Weights of a small GPT-style language model, trained from scratch on English Wikipedia.
Size: width 384, 6 heads of 64 (3 for keys and values), MLP 1024 SwiGLU, 33.4M parameters.
Training: a variant of Adam for these matrices, 524M tokens, 3999 steps.
MLP neurons of a small language model. Each row is named by its layer, matrix (gate and up: input weights) and neuron, and shows model dimensions 32-127. Each number is 500 + 25 x the weight over its row's rms, rounded and kept within 0 to 999. Numbers have three digits each. A neuron's up and down rows have the sign that makes its largest values positive.
A block is one neuron, or neurons of one layer that tend to fire together. After each block is what it responds to, as a language model described it from the Wikipedia text at the highest values.

L7.gate100:541465497518508511502483472494468491520462508556474530526520441504498494539491496558485495521472512469525506514464492481529534487528486459506534513471474512446495480564540537476502499496500501492478498478499484508485487525507466479512546453497526480456453502528502496498522506460513478556
L7.up100:485521559479500451499496438497541510546475514458494527513530528489472475472500478515527437532485501524463460502488480507534455473490483501487435493500531513459468485501502523526507545502481508493510508465484525499506519534474504510476534474542505514511476504511519497527531519510491502509
L7.gate729:483476524467488476524530502492478530548472505471533484506504456495461511483502506506491476516506513511492514498525459500548524491488455455498465512527489548475536483512524484508577495499491510506501520481501530509515492514512499474461530505492562487483489513528493477518523495489552484479
L7.up729:520516514476542491480496445513496470463467519494512531516468535484492519519505506500491492518521472507444454510503450527503491495498487486481532506527484483553489528462462510512552485509515546460519521481531484487480529488506479507511500491526473539485497507476525500526542533516489545492
L7.gate924:528500539473511471492515514489508496537493486526504492498490501478498538511524476471486493544481549542506459547506475523474521477459515449494464543515463522465526502529524489470541503526466501488517509502507497500492503542479524490492454463500491511490492499488498508458496513503496543501
L7.up924:483490492542511493490539500466478501516532575477519490526506500510497512485489505552439511506505482482509483501537482524461529496547469541508475538504517513500488474526462458511484534504486496494504495538495537510471501483494501442501481482536509464475479503522477474506521469487512515535
L7.gate1016:504491492490504500499487497480539511510459482502521508510506461525526505446517474494481529516475503502519510498501499542508541491494499517496482493499479530508516553486505489499516491478468493509523514474473463489517532525518468555503467502507481523491488500492523489507549490536504520515
L7.up1016:477465498477499515486512505532518541503487454505531516483512521496479551436465530486521536508503500563445537503530508491503482514525529491489501527469465495494475508483512525472537472524486504536518475522493489464453472473418500461473519478506507479500489518452446509510478519479505506495
Description: Boundary before new segment

L7.gate248:511472534518487516538499529543540526516519465492538483517530471519473518485547537507529477537535578529476482523457502514492492469512503508479524537538482483531491475500498538513508492475496515541473518563467519500490525512481472499531510530480462484524484508456485492496522488506467554534
L7.up248:499478498480493465463546422503477502475480505455534491484494520510496447476491475497483528514487521452439527556462472490473471530544457499498536452472494527539521479525513497517514470510504501527500482505466513483513481475478524480516527443501561510498505497465521515461493492511500516538
L7.gate317:514515541480506474474537551486497507508473493523492479498507498531515520499551450493491490505490529457494471520509504494471471501492486494525532526506514504538510485553502559495533483525480537484502521533500473488502503509491485461488497500536487520481493505514479482525511487474544513502
L7.up317:492532519488457500524504527497491479498527487476527497500502560518531507461508485464496496513498503507502471542498465505521441520482491543482511512471559496508503456484485493478522491456508478489523550467529480493511488500510481506501441519477482501520507534484465472521493474439527556528
L7.gate649:482520515513467525491519485477486518477513498491484492527510523509469489508526492450494518499549509515485434513448468496501520512515454520476516512468517498516522455521522520514496531498476529509492482490482504520500535496539497518519518530479452515537508477508471436530525489469498506502
L7.up649:486491472523486511484552517526505496487521502540503488557477528530482513513492536475489530516484498524530466504482478529481535512526503498500528503510469542481463523517520519526459488476509518490487517495466459521491530519510485499507512461518517520476487488430490498522569485503511561512
L7.gate875:502479496505547530490514498483512537519475464519515486496571527514472478554553514441509492508500529513468493506452481525485477502460490509506491520456536526509495498465506500511525469509533530479501526502492454510503562481520543465494502506509479508498506487482478468477548515502472536529
L7.up875:517503489496485517519511528533495475521497506495528560506550505511518499518499538464484525508508469512556435444519497507479490487506499544507469517489459505478488529513473544497467530493493473543472534486511532509460494477500514506507533513529492493521460485480488524510452490480491489546
Description: Closing heading equals signs

L3.gate24:508485507541492528514485458444458473449503472514527525527469500503498504474523457507549500513490455526538495501448484485495534490514439534545514512500448517488479494520480528532464498492486528464508495480554521510515488526487462525539532498508505466503520449546460470467497516475502536503
L3.up24:490508516496499524471504519538501527487511503481507469532516511578524504499530504472506499501500521538520483497477467486454511523534509485518545534448518460462429488539556530482524504485486543512446478499514475486521497498487483511509496481534526504450493480517538482436506533524514513485
L3.gate254:519519510488541470514502516539512511482476516510512502483548510550529520548479467442540455502476514462486504460524508505501485527516487502526521490524450496501549531502520512510512511500453550535486497499513461536471521477472518510523484508506521493492515482531470510474478491510515481535
L3.up254:469472539536482506536500491542506522530518467542508513514490548469474523493517487463499513506520494522517521460506473481501532448483530483518472518483471524478517474531470500467499525493481506476489491490541484510507506495495529522519511470525472480463497541494509511482516493495496457500
L3.gate640:517489506501525516513505493472534510495517518490491487506514478542515445538516499509519484498487527487502489495489529529499486487497476509538516476531446460470525483481549487510507483498483484535469502500483496501506530485450527537547494487478452550478534540493512511534512441531492463550
L3.up640:487519534531474471482470471541509441486483528493510452502522490495486510526494509475483459513499464539483496485529540478443526519479532481481526457484505463501465507524500504463517500469466465537481473484488505465537513476514495494499541513465479496587565505508452469538512495562550491520
L3.gate769:484520528481477491511492499531494497533498461532514518561525500500534507509502536500569435521522501501455490516477506499451487515486538509500475479497454504478497530492498490466496491478494534497464516537537501557479527540498538499523538522456469507483460514524501450494513531509491432502
L3.up769:500463517508439506541506526501498485513494539515497563503511552530511478509522491521497491544491507506474493537471433537483509503471502506503519537501521555565527473473486456509495502499470489499499506523512500494487500519510520515490497473532501498506481484504543534507484477533495496534
L3.gate781:476471523511473496505540559484459525528507470531454527486466473525506509516518454497492479525469508498517487461527503484464502471488477492511541475534500541488478504522515490527507461444465488460478490523486482533488496550496514497542471499529475525496490520496497445520551475505511464561
L3.up781:516516453518495477487535501484475491524480501534551513515484486487543451493476491510523537525472473478483528489516511513530488522483540466470524516507455487493499541548481491510508461494521519491469509517512523495532477492519486501435522491478497528521485457530533483487512540500474526500
L3.gate817:489509457483521517481471524454481487530492529526530473461493516589514507530520490512541501511490537487499465526467499509456505520542530497489505484522473497482483497484492511507514486498474501492470514460542479550494477493500509507536521543495500473499529512480490474503531515555489468521
L3.up817:511503481498457478507486462468495521478475515472571453503474490495524475534467536477487515499501509480549500524481515487515507458470494542493510498471466546506498477512456498484494519509537498500473488473516515490500515489502519498445532480540545537561494469497490509516504538479471538535
L3.gate895:531534498470491506527499476493499494498531454461513506476495534575475492501505444531496475556500535495477503542475482523511525478503474494529501464471507475500485517485462534515530535517481503500486549485471472533461503515503459540473516477461488505491481540498506448504609475520496486481
L3.up895:489497485561486472548538506505493534472469540497504468533501500432466507501440472499582480498487497479500464531482490482494509489544511517516517514519459508497485509498500482491504520484506536496503488511509525533532499459508529511506528465510475479489475509487486474447522506448434489502
L3.gate967:508486514541509542478502489488496528513501530494538501514478488496478459515477544461513510514504532482542455472499431481485486495530493511513514481511478455482498473514483488490514467483488516503495516444502482511540499491479458487526508520539490480503531504490453478516535489475490462525
L3.up967:529505496527504503468443535494522517492494499481531495550454467501486509560518538482490502502513547506505486470483467459502491522496473498523531435529468482466481494507537477454514455470507521530503505474499512524518522518503487505510511518529500506515504494515480440506511512475473434516
Description: Section heading closers

L4.gate374:519497564519484473479442466508512514486502517522508486515524525509490487512492493507510482507502547522495486521468473491500510470506496495469534462506473478455528492512514487519509492510462514489473492448514529507542475485496482473535560506531510533506525507514505464484545522485500480516
L4.up374:528508469541507504452461526497495520479491530495556491526502497517473482498518491509513459501512525497514501537497495531520449488473485446515528477469463482491531485524497470494512450498482506488500513492465472452511460469538513467523528501550530506512500473534521483494516484505460485530
L4.gate923:473449509533490489412473474522517512491471521494543521525496518497488484506516521470494488540497526489508489514508515504491516466510512510537524506459510490483477462501531493493495508530512529514495471520547501495517496502463444532494543511500463543513486543519484439509518544472519466513
L4.up923:489552537510478503478482500529513471474520499502506539506499509478521503481474477513493457491513518526514514533515466557488527466519505496461520468502478501476516502514518496489515445505473552473490554465531471459498421510521492484499490495549523516495534461504498496509530501494466486494
Description: Section heading closers

L4.gate327:516454570483482501515516561494552518502524529474556488511506512528510475490519533455479487501496511500509515542444492492523493481491483444503477538496467497470504491486513502526546551532479495493481503515531494509503495500468495518492538475556484468517500510475477468501513531482526486494
L4.up327:542505501531489521510500497517484503505498479525504503471494483516457499496498508531524499494481550523489545530531525471497448515498506527505484457510453425520564487474491505484541555514505477526479502516460517497513472541450499474517509546509504518487467532492513478516511506516509503507
L4.gate389:499487549501509490532520529474494486529490480508485495500504453433511466445509504509523496514480532525483535470460528534480489477458490490500492485504481460500512549510503500511548553481509505473495516471483533497505489508448460491489538495535507476493516540499458457493503502506517483532
L4.up389:488478519505494517492510447509546536533499529531505477499511530517487518490518490461448499518518528512524503524509498507504527487507464466505542466502438476513517499497476539524490491510492502537486483485470522516494502455504486492479547477501468542483505473539476523472504475522542496474
Description: Paragraph-break newline

L3.gate281:528516549488483513504492485530510507530485480537507572499502483527464518450474485518465495531488525478490511473503482536459488508543470519511529484527552515483493501466525519499512498502483498491502501518494477514455536474464520458502499489503486466536505503461487492550511496489484475522
L3.up281:498441499508525448503511548529518492464491558482492478495533471528523500515516525507486515491485543519484493506552496492455490539452501547486496498495506504460488501463461463508499496493495485519481471483555506496513510532464512460507456503455467540503548470454511490486542521549496500513
L3.gate314:497499517506487464464535485541493530506466440519513492490464495515471473492487478519477516504459501529514503507482472535472493494478503511511496471475490478489517486487538512505483530445475505528499457470482516518506516462474459465515510457477492480510519505492435489483523502511489504492
L3.up314:496496506506525466537517502483498542511485474460493491474480502554523510498523496517522529499489500508473555455487474477494482474529464505540518480485502480530465454523489516501495531463457489451536481477484480477472511498519486524539488481463468448507485476523509499513525545525496520477
L3.gate606:453520507518525497532491495491446493505524447479549488510481508533465484527486491508504486556483534522472467468503519547498509527467462492466533459483481495505484534503489543506531516506485475526469507444518485492477507516481483506544522512464501523513485498434461503513541526504507487492
L3.up606:439462518493487512493540511517526475451526510464465453532528508572503497483503522516519486505530546509502481478506496536467506502485457493516507511497531514539508489501511541498520484475477500477500481515469535488488532522526492475539521479526509542498449488507472456503518537517521517500
L3.gate614:516539528523468495497517491508502476479484540521527502485482503504471469500505454491526516523456549475523485469463494488491517534494495503465518499471498502474519518499498491470535491504495549522525529509531493523506503458454483514482521530471476465447534506454441545538495486503535496484
L3.up614:480459446475472486481500525506527527490528517480481486515480479503499504461485482473514534519501474527451490521492499477472495498529505471449500491456517503501509561523476486457467492483503508473515518488482487488533514472500489529532485532487504485483504486490487504510521522506524524494
L3.gate679:491486500515507505493530512479506526520451498504525470505467481456466492476499515483508512492477513497479491552502469489555524510497517501524528512495423468483526535508509501575473502466487528458507506494477495516518502482538473455511540456487489477514532496525481509560510478520532498498
L3.up679:462504546522519508487460494523520496511472515519491505525475514520459479510465474465566503505446491536483499508488505479514509439505487492466538529491503507539512444497485512510512531520474497455535449510502509529532496504459496493516495514530481503487507438525492501523507487496489496526
L3.gate819:498515520543464476523528471518517520490553500477529514513496514516495554489475486505538498498533491537539480492489494487478523470486517488462514460500487511485501517485496490494533509500467556481500466502479484492506483475472506517538432530482474526525501456503537483499565515486500522502
L3.up819:540469510521474482455500500499468500467487531506545504496487518477520487505459526552505497523554501547504516460498510531523496499518447458446477513476517520473517541496458487494514522491467503523527474506469477482494483503494486482467534523519471484513473500516503469498519518503501530496
L3.gate844:508489458535487500504561520494484556461501497534537507495507538529470500497479462486504496512488516490482534510484511516493477464505491524517485522535523523468531461523482490516483499480499538474511511480503474500463522482495452460515494493471449478498480471495517440514524499516486463520
L3.up844:505554509518432477459500467480482485492515483512505512522494478509472488486519481526537483529476528538471523453539496523504474470538498455522476468486489505539502477515509490442470506495495521526465509460475484494474525504511513528492527487497492502516518464492496523507512514503496521517
L3.gate956:513507536501500536480506513453506512484464516550503526530514484516553450520525489473490495541508491472462487431504471543477515475455485499552474505489470549500482472491506522507484527552506549526505536509520497499443513445460475516545478539488504495460522475500489510507538504524479513529
L3.up956:498503526500492457515515500458529474452480520500517460536501475525510513501517472491491544495439530516492506490536502475504557491494480505533557510456452466478485492473479520510468448501492522502488477511511507473498465556481485515506517527562471489508539505491486543546532509549499461554
Description: Section boundary before headings